From a checkpoint of a small transformer trained on Wikipedia.
Size: 7 heads of 64 (1 for keys and values), MLP 896 SwiGLU, vocabulary 12300, 29.4M parameters.
MLP neurons of a small language model. Each row is named by its layer, matrix (gate and up: input weights) and neuron, and shows model dimensions 128-383. Each number is 128 + 32 x the weight over its row's rms, rounded and kept within 0 to 255. Numbers have three digits each. A neuron's up and down rows have the sign that makes its largest values positive.
After each neuron's rows, "fires in" lists the words (lower case) most often at its 100 highest values on Wikipedia text that the model never trained on.

L7.gate413:093129112091132180124163124140092158110162159134131075107150111147089158061095090101116091105052110086118122128102088104161113109112141104146149100136115117120197111133125099134187093124092143136138116097153162120209161105161084115139158146112181112168175139074126118139117108107104181134157162172129176181126115100098168115152126116125115147121124080066137129165170127198169113142108165115152164107126142117109190113125104093111104117071094122061173107147134110108080113123089137206125105132096117111116107111108101116178127058126156097155107122095117105163119068135101051087090137172115123145115105089121097106179109118108105089108119064107078159161145079130125119071099126095159098129058146093125138102115147116163116112128163193181175130128149126062076156066102120
L7.up413:118057100117125137142038088090116138112064065146138118088092128108076145130108146170064104145108153128156124119102081130112101119149117132148083117082137193118113086134124107134160155195161098163142129186170136090102192121168129077084125099178094210141135144122137100124166171096126170105081161096205132115148134178117103182078143065174132106109172169147110125136149143155112111132143085094128146127146147164185156144147112111146114100158134136126086070132123090195097099173111135107218152121097077142151080099128110169168171173065128164160132137088119128124149106119175158116169149063154128071154154133129132170104092110129139146095145149116099123124136150165106092055071107180183122135102144150140140167140106094214107140077065133169066151181096141110154084155089218
fires in: "in", "la", "from"

L2.gate671:154095094125155144095081178150113143111131163168103096169095179166142172141131163125173133155085166105126134099128150148128111147057103069077169174140122157083118101101113117106132073146172150098169101111180103222106112094110141109102166173155136088128110112123184094116114179157134152204120112127141168220100104108135098204091102101154118111135112079071079155153148159127087098157115126109107082146116097085134159128152097151143091148116112123106122111130146123154117098107140063106171124182111143143102148199119121088136192168168075144129078139175111077140108096124170088147144126105139062106146103148079100125079121110189159106054114166093134197147125168145139098158075154199087089147124153140183123174095150190174134190118119077112078148116176127095101141091136128
L2.up671:167118091146204115138102105183106162135066101079133067096100192098154152065128107087119182179146108124108159117117136167182181171114158157118134118106184115130150147140105147136171127136153127141160146144135085122147166108144158157191090115085093148148100115176133172146145127086173154181141129114143118133142124140115065118166118091124136139106075132131119086154159201159094143112091152138142148148122190109081135121115166156083141091142147160161150105124188055133255072152114133146141125196123112060148152112172116133086165165137092076110106157129125076093070086126137159113103106155143142098106086161137169120184108175167139139111159132147100170118134099119103105121149133125155161124123184125120163194124128093120112182123117175108136167136158216095128170107205148
fires in: "from", "until", "upon", "with"

L8.gate814:114096107111141166088145143121083159133172166125136083121144092119113144147180116126104136138147156123126080141079090088157068096119137142140141177075154069118116114102099096078152149121148042161169062105146127074176094121158147118088103123116140104107120143129110132114078150075127172156114096107126159109155101104128104135108106085175133078105130157157085136101165091174139122191112134149092187134126132107125125165075106141125148063121094190137161137201106079133190114155081135169198074161107141089217092137103180140187093114055159134160147119165118148104148139125120079151153102158056076119134115156147159143175127129109170125142142201154128096107180171148069134134121133133081199128117087109143100158186133143104157122105189099164129102062128157167153119096148082
L8.up814:119167134103184138075163145101068135217211148144180130161193092116083106136085165099036128105144179158129154137120159105151092101106169121126085135124146133163075097098131065101101121108151082121185087083159108078159134131138116080089063134113119117140140158135123115109097141093100223072127148095174201124128103134111125113160174112167165118165180150124069111192125099179106112103135147130114115128165135135128140082139138161093092143096120190153112142152142093133176109150144112077122078113099108137183120149059138157136205174096145147090134171131098083120126111109121125133149107208113136146176139116087071116128127129076126139148080128165144162127176146121120103107072121118134125143147142128083155085092086180114143081107149118175098115098083159114138112122114069
fires in: "in", "ca", "from", "c", "late", "during"

L8.gate702:096112095168120086085128163121080167110127130149162127122198073115125172087105109073167184125122133135178168074134156149153151124090141073079098126146156118093069166196156171142095175155131152161171200154112123114129158083067134097103104104193164144147117115107148133161108132121142144139167110145113110128196131145155122131173100151134167144113164109124122084188097127128078125082171149166105131087091093152182122134095069155068109132184138125111136110105095120135120073160128125172106188070140169080119115189142145189103159182083100199145145147168138174135110117169135158145100102143094084159105080089132097143119182122209141110124180144104106208151096095145120128123138134108117094091165151100142132132123149116165141183134148167137153175137203095099116067121126176
L8.up702:076127181114206147115151099112147098111116212133121090184125096074077099139125094122126156122171111164102154141142139156126117172119122122120122092120125099177079156108119146109092112132208163202139111136155111156211093100130129112145117173119138060178131058120147173105128117090128129164137100159102112185165146129115128129144188158073093119127127129145158155113146136079102127133139130089147130126160168106179118103172178117178132126125114175116160151129144173159156128139154102112193138108076105124171162135087146139111182075159118170081188131165107149139118151139172133156123101148106135165131115097121139127158195122186144168184125139130142091086175084069095143185125090142222139143137142058126125124066098131088073124137172158120049125034145076096153156081118133
fires in: "an"

L7.gate521:164126135085111155150102181155149173099128151156124122035154131102092163122075134119075188150135178174119114114128077130157160068146142089187135146114147132130141096113145102128122122098184116146116081118059153111139157134090142115153132145124135153121037118157135122075050128139174146192182086197122056114119141170167117097199148113080084142080123071165148128056152142127145134097136125155181143105144147108141138152163120066123080086185138131146140120103157112137121105170075050141082124128177103149057114118111168176151091084121161106187117137152166097142132092117089130122111116113129160135185151101103112129098148146122147152091143117119132106103055105143133144150208146162111150157101116159115121155096127136163098172100088161047138069177084178127117095118091134
L7.up521:097134094115120089154113172190105121148091139119099111174151122152133111160165098149166171132144149114155117192171120116144135120176184101098113117119164117167098125138117125120117125130075102163131146140118119079083129128108101162097095131081105128104176129052127148104078091083097146107149161182146125100112134183071104166031132110153164115133122160115101128136148166178094154117096176132135177136122156110204181189128168113086081135127046054148066133059157098128131157161072106113114164094093160088117123131162137122118103148126106153150165131210150156139082119112156126131098138143143147161176124116101158111108139125200115092096151145123151106088116140113186065099127139110131147126082120111045140125179139159132118168136136126103104116083141124158078128094166125
fires in: "on", "is", "not", "became", "become", "be"

L8.gate182:113100155123069109124144151151131138091151163070164142107135153160074121091106094138150171184115136190144158184153114036159160182152100182156136088143093174132062143130066150131110148161128122131099159110108107145095117129146124094107139137160125130088148108125099178053134153133132120102140076155062072124102157039145064114145080100085119121100110080110076125090130122069113120122138100099078133159151129178171139122139084114120131111064114093114152104160139109137167116128120151123098157130113094130167153174130112190076094106040115156051188113157173057111147145139174111187109088109159141132128112087093134160131083094150095133147109146094111139165210171154155111135114115170147130152194148139146122122136142148102117109119101101147077060095131073118144075117102121
L8.up182:116041102154090176124094144074119168106121137113162133141134178132131128166156140160135161075124116111122123168059122121158133103134153104131150122025121133106093162115151117154149090203128080137152121109142151183089099190107120118176128125105167130098160171097021146138067149123191107133111129130125092138165135125137162118142113185133152145141094133143175044082147070119127125139102130053094110111093134120135126090117096132129111111161171156109163110134188109137125125134120099090122133138092075128133106150145158150134151089101093144170143180118103104140128121206112131124160169139162131142202076070068137145140042147143103135122165160135084169086124148111136136147118155129095137039052122118075164157080174088147127184117140095105118161132160135130081115172141109
fires in: "on", "lost", "of", "played"

L2.gate766:125101120106142120166066074129131101098121230093171109106130093176115128128130143129126141086102154114086084187096133123146147165140066182097091129171149139131156176120158121100120103155165104094081122144121080087134113136168105088166103124060157101123192129145092126116118151129151131117206107101164170091134099109089102236082065196133124119165083137081060117152097102133121125114081122155166101121106081085200131103129149118190117145152144091106097095110160109158077131112149093124146145180090126127164119118062100111075126093094115140133156117053112124151124117140131138153094144102141116086090058106068106124166124204141159093093054135175126116064176066154163186107163093104099171106149156182145160112057075082132137089098097155140114132108152137082134142068120088
L2.up766:068152087117110174100134176144072142121161153093103173101111108175098111112084148111094142146186165157175112135096088115129116144126134150174114095117114163107066174094110120125076116135144121128081158060065077117121161115098161119093134109134127167114142128153120233171117144157140134176138086109128110128158085100137140168109084105159143135192136126152138147133172076091150079108138146108150060066113129102109086115165106162105112166075076081142149173088094127101127128109059123140127165140130149134121145175089124110126102137100149097129122125132194131151185124162144144110120081108142147127142094147104104051125107097167160130148140126159163159138136141119155147139106098085185092154167143165143146127144126162100231116157151108133093065118113117190101121166134101
fires in: "swimming", "high", "track", "darts", "long", "short"

L5.gate598:129074107136140113089117207098104099152092103106141110076161135096122173107076144111125154122162120139137177054147117165109096100110152163087163135180126144136123149182161160092165155140173158128155150107164115089111107105115123129099181217132170132177114178182137135067159132130123145104119122135127110116113160096172167129155171103048208172091113112141144146135157137092169128105125141159097119080095133185163134142118118093179103157148120161135083144108162152097158101098101082124106179149118175103146214139148092109175071079069153105143184170096218101078135112080154115116115084113195101105093104112175106119109163146133157120103093153115109059086089113126182130087147149133092101105146130167157124155135123140155189119139118139077174104135128138197114160106130151
L5.up598:097094139139118153172138160144190153142134161107164149085175179150091118077120115134051064060204152144135149110137104193142100058168098176147145085115172099146146133127140113148153121120204167118108161117155062046125104199144134096147131122097060162155129147150141119059167139134159163116143121130125150126123134191114112107134092078127082159144100132195114110149111188128141099137135149119127132100113133137154107101105103151128118101101072185099168115130176112115121138154182107100106147083081135093092162079101096147111158087148123123112148137130151055097128155092168130146130155206095049144158155088112127120156178203101097124081162111131154115128078157107152152089094137139088115118158104166098148078088126125118154158130136150124161121106125121121140167091139177
fires in: "a", "his", "an"

L5.gate379:181125172096136186169117125074103135170114116087183126133102144153108166146087169112135147145124134131115133117154143115072163129127084106119141160114103141113116183134121087122129136165130088141070113155115103159083128114120056185199079127111116113121151208127121120137128108184133125120145142120130141089109135122117145094044096147163101133044141116137090152146106146092155130149110132147137185135146158086072149071093149139130144124188132162168115140105117125176095128170104107094098115104093109127169120135155091131114123159151103154083151163107112051062153155105108099095026079226076122077134022180148128123087137114162108153153078123151142128118204162189153129108184055163098123111153130139150117141110124112129160121134092131116127151153105139102131078066128083
L5.up379:128103111110130153172165124126194126109139118162168134154153153143145092113058144104163098149103114131160110143123155123100179105094129169087156079150118141142137127127152095147120128136139113109136146121107127127152198102087104098151174119070183065088172139121099121176170115087125109171092078136138143134181161118159121124081061013125153147154108132096092093151058134150138073107147137088124153157104138108110170132116122079126095131147166116154167104195203167124172097086109147123124100156118082100144149135102135121108118115067145061107097089078111154106116145121118125130092180119150117098126145143150153159096163080103150096132131171141209149167166095106134134126131154110167082112146091109087208119060145147176167126139119069160137084159129114075109122168121110
fires in: "in", "of", "1"

L5.gate373:112136107120156171176122119153188112169173152092122119114126146165149152167148079163125137118132128119133108072135118184133130091080141153135074184164157134129174104116104161151156113153157127114084129079128132127175143166087092111127102168084145159095066114159108095087105144181206130131177122114139177079122135096093149163143150172116093095101105104139172126124165117120141122073040093130150141105118167138104179120105145122150156127101134107105164122100167154142108194103147102141130175080124137089127111152163160131161176139135139128135132117101109152139150125146134158126126125121152101094182047098103140106112099081065100112153091123164162158108163115187172136182162162074121108147150108108102099144070111145188178132143117119068147131135052108185087101171097080
L5.up373:129060136135207100146112056123173171105170110154088124139130148109100094174076182103086210104097127170100118168160172184104155125121122105149125176148162124133154148163098158108155170115176110124098128059182197102157132102120161105152093192105177129160106110146062137066073158191132109140121063115122127125100111131158121117067107104178166069129155130167143190122107118170168120085133147138130173154146154143149139128111130145119118158156063130144167078154067123104126123110172179121075159092156122102136135115107106075087131167098205094042094157113111108139146138101137141171096147131183115155097096143128141167114117139073143097100157155148114083131135089156123112155116078103140204186126118078183088119126071118091114128141124141117214121060156133184069147133121107
fires in: "to", "from", "into", "sc"

L8.gate74:126081115118115154158084093168182137124095120113194137113145227142145094129049113107110151136124119152098189129139078143141065171102119171150108137110136097124126096159166146146093054085111119121158092156103147081142114123120156106141187097155082106124135129109138159085097122105104203121136132127094141101142120113126137146095096122113104120136146140150106129162162180153102132206129121140114130086172116147141076112084117129105161164115126165104178157175122124103167115124136129118138125061090116054117214106164184098098121094124110090138133088131099124059132228109155144158088118136176150120108104112092134085124082159086128103109086144108089103112143104150134164115150102127130138132116126114135126084117122143151165204101078136140113158119108093121154115151159150
L8.up74:070121115106077118240129194205168117127120160118119170138164142115134119105125133065125147131115127114088063150131128130127146111156128120145115080153127095163131157107135090111177127159101086166066104163114147164223163141171126176097072109160112140120151124133120104128111173107122162171086128137119126106127118099132133189096098151120175138114146147011152127114122124121117102115074138060151055092163147117081207166196130128138162171160123124172162122126131124097083128073110094061105136093098076159139121090141158177068115180140157090086106162135136110155149115135138068111138131106098132155085155046216132078180100092175170087098126167096111120154103160130106155097141146152148102134102127121100102127178145176101140149173171137182124107137120154167132080159138112
fires in: "in", "to", "from", "on", "british"

L5.gate610:144132122117066070127069107172102110177158163193106148146138137146158092089125119137152050089127108123154152173099125107066124106093163145160135191137052154176156149129082122122145120108095143136188127079126160200172105159192081091076127104084140223127157145151131138152168147121144144117098160150124071058099104063088191060167152115153123104149135071035188165131161106085139103142101103149093156125139156120153082160124118148086146108147128077185106165154181112129090159127096127113156150148144133116069149114139076116111116127178126113098137139157177111142167105140076079139121162119069126111109131175084124091161126162108182091107080102178109115166133076175144103156151097120160149135136074135163163128093083125124127201115130189172108069116149091098145108154202121
L5.up610:138090124157100139119135153103072159107146123180112180212120161113108132130127139117160119057167136132125140178141093126188127088073092094120070149056143111134153120146167139148103140145153102088122146146121137195121183105174107110140132125100159127153143169170131105125078115145138133144072182091102112125097105097186142172122084103143157088138102118178156131074082110141080118141168154192106181119155151075129137173136142077154122183113153107116157137122128113142106125045102080147087146130121154142122085088126134130103162127125163100126248167207144120119104189128134152148106173127123110168134071198070127144129064143100142151103138107193158172134136102109123172114138087117168151118200051086165135085115135108183101155096173159101113105100135103106152099131103124
fires in: "of", "along", "across", "over", "on"

L5.gate841:147067100118134164169163093097121118126124108108184080104181145182132147123124125093110137091155131129099155153124208122146168196133095115135120088088143143126117176137083117176133129097175135139152153113199103180119161132088098123077093161126080123193111148116144091114121087126143093122135143121120067159109086165209151126156152131095152104123088110138065154100129151121053192124133125063142165179113109122119112120096152177084117203093139128137136090114114076167094112136086111152115089129109137135115092170121138133105123111139147171104113071229132113103166142143039121137088106118089134136125111096114119121123083104091154204173135193090174110107109150083061100168175149114121125139168167136142150113161071124132115114166164134112137198077078138126085165113152187
L5.up841:086137113128166107132115165106179111111103119143110083080145097146115124139125143113151131139148088138153072134132132108142076083121128138103143111181142042130199164097100083073128135183134163122143132142117073165106152160088123109132170132138111074164155089171095069137176106086082118151132143078083153108106145152107044105154132127069171136115056134171092133128068147094089121080094117094142169107095177100159137128134127091103089120072085169122110120142153125120091141159089144034164130157084085154110079152137175127084116107159161152155125111169189087087095141087125188169138090162120101158101113132150157152085077139123082105155090134125161137129119161131159116061160069108171138074119082120116128173134081154122113120112144168144123143108124081115083135155123091
fires in: "is", "a", "was", "an"

L2.gate205:183180066091162158146102194146098109119130196141140072098170091091180160123105144133139120122107176088096163118120160089121159148181104133180131113102147108125148149115115133104140137076185129125168105146145075121145076141109167124117117126105105166109157184098180153059090100103138096106088119106142083105192117066140139078125097171133100203160114118167104121119113142133081085156062090134091067131158110099166123201100105119123177139099088086127051138141085182149059149151113169071078113196104179138127176107139089168148123107196102130110099137037097148136122158187180082179125131096119091150101090081150087131133062153181161174137147130193143156090111126156135197173142135138104092163121137108161125124145122119126146173159159062078091120106167090113121115148108071
L2.up205:143143114122183144114142164150149061133186109099137101092168074073109139168116121112076128161091156150084129122121107124107164140170168109177090052100125190067149161111092115218115109016184149131119091190105119160092124104131103133098167129135186237147124122088164160121114162119154119172149172157125110131206148098025175125128163165088124149173183109123133133174108116085109106147116081154128084173165135068134102139125135124077128155124107117089098142122087134169113147112143106154083215125156186134111101130185130103146093090142162112133132091067180133087122117127150153128108180128120134113098129134152114114121113145138123118090123139213124132122149125149164148108125159142122084151107085129139072093143155124120153121122151092156107128069174118024149120143120097
fires in: "over", "down", "fort", "up"

L8.gate579:142178189138160079065135135131134203111182098172140080195165101114111131152126166199120138135177176134114097136160159175090156149105161116149167131175124135119109117155083154148109168067124092130154127173169155125129176120141104102159126119165100133079101129120113112156136132104117102141117187113166134136090173146113111132171101172208213165142118170126159152109092125092119091132078123093145117175130126147201144141141053132151121093097068120115083083130128121141117099124154142077145172109165165096131132094152167159185174105089128064114112101132179166095127103174135144097161095152077176121110134118172181152076153152120137140128189117150151148180142088141138070147134141156129137116094132097144119126094160082083123062162196159073124166189074134136106109082125152
L8.up579:119153093075153119109111150121149130149152101114092093158108050063186165155087149154095135138150163090166142176136079139078128077166137147114130133122129132110109155169171178064106163112168108119107160148191178083047183155133066159098113147116155097121132168080143115176099132178114188149175166083109137149115137133104159183145096152137215130120072157192180132162112124130089099118153125111112087129127144168177102168108102168168143133101078126152088076127138121152142076096101150119154171157153147132138137219079157226086146164100165077163106159164114117178098110118117117116154132147150165152150121100203166122113114177094180156153143078153118131164171115164161082139103162177146097136106118077162092108068127073124163127114145172157100110128072129098129124077086131
fires in: "was", "is", "it", "were", "a", "as"

L7.gate296:132138126094164132145096198130185131046109054173114123158098106106115116125085132139143104154171159124086071121169107130148127163118147093150145104095155129075098115135120119108062117126114105113137153142116121101101163144158058132130108153114121105138126100077166142143086124129097142145153128094128122127155117099116132113193143121164167143137117045124155090150161113143140080136053167129128151056104163127141143129107098140109079162097131139153131109073081192145113138107126135124132085152103127102170143106125136184122158119114137083098146174147123124091167151175155200203108185175140098124123095106092129114130112137158128134102129160130156085065129098110238085088130094119164158139113119169115120156084102121077129115148166047173135098145139131135096123140105176
L7.up296:112096130116165211177169073092149151093121095114081127138079071151148120104143184152132114193148108212169105062136086137060142100082083086124160146140138091128142131150165134144148090154096148210109127099143133154140133092146124139137118160169170142141091060130159179150079140131119138145170148104085163113147093136135153137126149133071141097142144121143132063161208106130148117160119129086140110168186199139176113142176104167130201140116142130140149139090187152142104116137151046062083141151131149091143112125103137137148132207133159136135129146171101085140148045173155096077052156100150169106150118159144131146077128154179144155208095081129105066182102065098132153141108099131166143152064084125150135179117104113145068155132088117149129134138102158149168159111149084
fires in: "was", "be", "were", "is"

L8.gate706:203083124132138153147103122172113121129152145106131119146129147130061145095162119119204194160151138114137116148123115117147113137136135101128141129136119119148119097086110117087142137091092168184125154103067088106119083143080159101114089086113114095109135095095071128112169187056102158118176125159157184130148089158135103121171124187121111068137144083114192156090118177095154103194092186154113099140075119152127116112075117166141157099199159171146157178111188125068144179114119107137086117176165181134138120097082138102116057133162101138125134122089133163056158132095158098118123068111086119100077156117115156140105106129167230121148145129163149103187093111094190174140100155159158106115120097123169094194104094130115122072206171160161126116171123126129141126109141088
L8.up706:092118138185091168118087095174205111146148103145133109153074080135063086094139067147161144164116139143144074164171128094104128100141085100161091133097159110053130120114082122153147101102127162103142177152097159138165102160124172107167122153071106142113101140171187150137127088068137112196084106149117143168112113105116126135135129160156139115090116119122097103088115131135136124148187173154135120092149108209127146085071085192132106190124083166102118076112167179144138107166137115175163175140098121097107033112120136145111080132140074145172138131154204143147073166135068087114113112145135152186119099104185120155106158119151072110137122101156099106120125161098157105082125118174151114098114102142136161099087075116143129145093129128137143145214135108090145070102139089
fires in: "was", "been", "is", "also"

L7.gate847:066100104131109089080088117163159173117110101185093160155113149090143184129134164119131160118141177148122171148169166094128155127097148150067114093080083125125106142160055130132135121131172092118127078151151167068095112100129155125168089151145135128095171154092162148129145091085132170149140110131128142106166178202086161141125079163179171245140110163148106140132110126138134094154102103079127110097155146136117109135084215104068142101110084189103141110178186156147115094104116096100120054121081079172149105113143154169143080090083190130176113106106129158179117151144122106126191147166095171074139174155091157091152111080122142075100126146142108146138096174171138146143184139119108122207165138091109077166146148135161151121116121124138167093160056185140066095170115126
L7.up847:107170072127151144144163166157137158123200132142133116084120102127137110136092096227130135084135150157116205080141133119121151143149127140098193110136118156213087124160081139140088150098132083077142111180097167151117119117103139111166142075029162100092202167077090125097148123105106069132097123159075174141143086100107067085097108121067008129133126135191126078171111139126120137170102132075124175129142137146136143120138116144173095105106141120117119141125185078159107094095120126095122065091120134143127125121109130135096099111114135171122093175106151108131130143129134143165085105113131067081181099130128092119128104050171111086103171102127108208140145130100115151184172097098091157117145151124097123156130163163173116136153125087139140115099131176131118076139099127
fires in: "in", "the", "american", "played"

L7.gate331:201111163121102140113101114133109074118103119122164074133100128113116138146119112100123115117126133104085082203123086082112078141141171134090040095123127097080170137098098138111126136110092079076103186145086176153183137146070152150169108153144158170186125131106094134149143095116126141176063124087135159131155098131153180093154124072115121157057089127150163210137063172175164121169100201094179089167084136106123156123111129125105113058176110163166127111097197116125134157129140123140179123099108128099187157128124122149098117150170198106135128075123162167100180134178084107166122121159165156083091142086192121092051112117157181111154115152144123120088133144130112164120190166090114154108052156113142112082099071173137119086114131096150099095113157194088115088088104122
L7.up331:140108138176092155149064109096035127167126152081139128133059079164067122107150115170149158130150132092150066159136079145135159134126126098138091156156090091109123214053139153140095172116177117146122071134147113130182128111078139125143090203162150142104082133135136094123168069065129113162121159108077102140191096166148140118142128156151157156119109084119141142112185160126106119089128132132105182174120152084094142160050135150129100137144127167120167142114175145140104132148122123093157119092124102147116131139157191132099142099146105106197122112118145136095181185165116131141105156168117157156143135111076153166078090075068176108104132136162156106149183133122102158127148158142198121085136135133109145123131097151194145137114132135145179100139140134115133140150154062
fires in: "is", "on", "was", "located", "situated"

L8.gate479:148169149131181151053123113106117125123124135157149115099095078173087125180152098175101145115089120134159059137182081089141078059121101093134152116110149119125199125087069109131162103162142155088116158124066097141124117126052100100100165120124132143169192119082154124082156111122089092139188121079091108121172174126171113138116115142129166130154138106157153133096131095102087102128117147141107163091104121110151143083088097124078104135141136112112186123081146139129107124132109143165088147199058149082148088150179178125095167113192153077129112109132123176124184100118144122083111108103133230169138173090096146104119121172188130168123128088147158039116104100147147082071169165167156186144116154124103143086106131143117164168141167135137087169119153146185131119168102076
L8.up479:141126129131100104135105109144113131121151209109120170105145080206100165173127165196163135162172092139122133119115128144082154097145115092144142139128124070109162067134134141094118127134107084139108156079123089186105133177101156172157094131136118126126159105104083135146143155102181132127099063077158116127096166096134103099123111125150190133140139101117142087111144156130104107198155153083084131106126107113160094137122110109166094158135157083117106088107170074109113160182109192074122149128092105063141115167104153131131114075148123085107115192116133161128123117120149140136168051068117126107185097163138119083147107210079093124080152108179150102073083107078078146146108138136177163191128109132074099112164134110153146178113109121112074189130101115138095104119153099
fires in: "are", "is", "were", "be", "was"

L7.gate390:140093176164178195155149113181102143092149163081201133135136091126152096132135101129120160099110137157122139091114138136153166097062086099126080082140116098126135103124099101131161121104129120132120122107153183105163119075110182168154078092153062108168130129107099126115119161121113132165134153127098125118077121088122148146035151093128107130076109148203178156156117130148093076117105108104084140163122094158114154119136138175179155105124176147137125113132073129182119157077142084142156159191091132180122115142174109171191234145142108120155126106123100109149100132118109064089114182153166167096111073122123157104113173108131132100109103116131142142126166133136173138165122179164101094114160088116141165085121141128175108121121181121160098133159107106128067000129128060
L7.up390:102060095114107178111150091186105165181086131136121103131130135142113156139089195113155162144092088149096134146139136129103137139176113159163126125137146113157084187143149160093103169065076058124105199110140164205070173124103156130116146128108141102173144146105095110161112115144134157163165060159108156085124115086138085139194169107071111152137097120107145097115116170180178157095096153119125144116158154097141157110050142081135145118110108132161108192173096106152140165136117104144113103150105153076148084117090208208115110115183070112114097158079189100123139146203121141125095132111155097141133123117150128123143197116141114152098137152162114160115184176160126104135135118094152111070173119122108159197127096156176110133134130108085110105119074150096107134168099143
fires in: "in", "above", "from"

L7.gate625:140171097134094200140142147128073098074128138100107133125154156119157108122112144100148104158131173135153107057122166095158141134122161168098113153084121071078146094146113123159157096102094093165163171170125104095123068103105178111124133144071123098155157134145054167103117205138134169142120130116145125160143096159137116178102115087147064127051169122124145094152147134151132123117129099117040190122103133113096077105179149094133108113140155145126086110135069138134196165073097137167139152163175096169081132117111149093084190105115137079106106099119179158148172140163151156159201127171148086138087068114142143151129139108127119126199102130055131113138154155133220204145116135096116140141090156159148140113144108148131170142082097134165106109140067158094146090083121116
L7.up625:035185118134147195107136192124111211147105133140139121136104115194153139129171158122165088124139131103111125118088141074105143128151155151142143150109125149101115107137141148135153114127114092167116128141103100084096124119144169175145189133148092122091118154137141194071206133099154156161106147111128168125133106201145095167101166100163155118109144178095160101146087177139215161112128057096137176162083155055156118170141126097135059144179171110137081089126143138146161089086100162126131177147166134171117139109152102153153107184164149126097117165121110172131167120140144172127145135172119139155097209129176140159118138132166136087219176165083121109207198114143181137169067123119167128165078087114209133067136122141111076149170167123103130165194151069170120159146101103
fires in: "of", "to", "by", "in"

L2.gate497:155167160118103118052068077147124128127138141123176147072085204129178117109136075096125118141069135133138094119136162113115118117111125075161142169143094095120136129109064141119129207059144127140156161112124078109122197143137113126168122186157109139170100126123146150134177138100146121106170140145122163179135105126153101130076146054100160128123143114093083226173111094156082108138118164111140143110116154127082111139153160119104138099135096052133114119178087125152114112151109155100069183113144107095107122157112147087112135133120122147064091122142105107075179157128155095133123128120105144135162168100122136077151039101142142080069097153167145179157161110088114095162157117142140127111157106127104128145173136173221135070113135111114098173102115144092130170156120131
L2.up497:092174160097129172114119113093123124154109122137146071153159152151094145153141130119137106125156121125132064103069148167189097148090162107147086163164102166128090090151176110086123076125184099126124185139101159073041121105157096150127153111114079179178092126114137117165104148135138135092206133103087109075140096113173091142134114167101150165204129150115131189123131141171134126125183066117046139141143105098125101120136129155148161170153121107157110104111129083159208085150131138135167158148175110146195159072144145137123129154126157151164132104152113152141162082118146129124144084074134074105137125077107090145102088065101092111124133156142088137124109127141128123125164131073140127111086152166089061144151193160177121089160166153193137189064171142103206115086106141
fires in: "of", "de", "for", "on"

L5.gate433:077151124140121086107107110121129155139159169091202139097135117154148155091149126140171162124112187153065139151100114134151117115118143124151169096131047095175169155154059144140092118151127131155095161135113117177108176144212109142147122144209112151167128152075118152134090159158121167158135147118149108133147132151084182073134136174130186175143180181134123099138174093100150127173160165166122094094127110164172110100096188072126098162079079077200067119132141163105126133127063141086078145158109161121134128161120161139152166124167144113115136142082145132121131124071142095129104103154109088113106094131111110092122162113129146145117159134177147086105114202121123102078127181145147165148096154147151139136146140136088093132177123102069154157168145144190122110068118101
L5.up433:115135122134158085098110110071119168203136118087161080090151132127126137094112097131118190108150160168143148155114043148165111126094160109117136112073104094141114150151131138094095080098105143178129151118117098141024120181170161162079163144118099122115094163077151161148109107177150150165125112088217095110091152129095139106121187175104159081122172121068096106136124106101164139134129119124136102045123155100129082172118149072057094143134109130190074079057152097058104138173097061114114074108136141095128119116092144141149157092091072092111133124108153146153225148080181066135182115154084133146126120128102105099147168134169119086105119110131060103148105137160137150072042115130178182112140123157155116136107141144158141157165173122114111132148172156130174135096152137
fires in: "is", "are", "has", "have", "s"

L5.gate275:083131127118127148045118089197127130125136110129190110088176119146104121140136088090065114121113109145085189134102094095158146109145082161077146146160091088118121098088118145111126174184104122128147205203104116087176145144099150116078053151105065152138135094139183123133130107097157114129155198153075118143152075140197095099139102173123116176080115120168150101099079152149172117146099112077095199127116150149100079127124099151093037152137128117139170126102165116126112163101072072152162116101135128105148147096112090102154149108185101129126101144162153186143132190079171149116122135123096137111121109116106126112136095103138121121095127182168142135168158123147154132141164120157099153108125128100142130135109147143168135115133160128043124141183134140069183126125144159
L5.up275:122130174115080155129149141112173145140081147070167127104140096139140138130174080095108132149142096125100111203097213138131178153093148145142082137095128135184038108095134153094172129147137190154119125130117164124063107113126154111121079147156132178155106090081161178132121103089176125170151104129117131092196113152175176079131173133122109113082089068083093177162050190132159117156108114123070167132170169145128138150150154185102112099176124168111115141098154130120154125092055127116130144148111086104117161100083099113083143106108172163157120115188104109110163099093117114134127115115148100135191090223166039189141136066131154114124170119147130154102151178099102064216120094171133177090159127090134132126061116139089064042144128146091118123103169149110098077142049136
fires in: "of", "a", "an", "american", "professional", "british"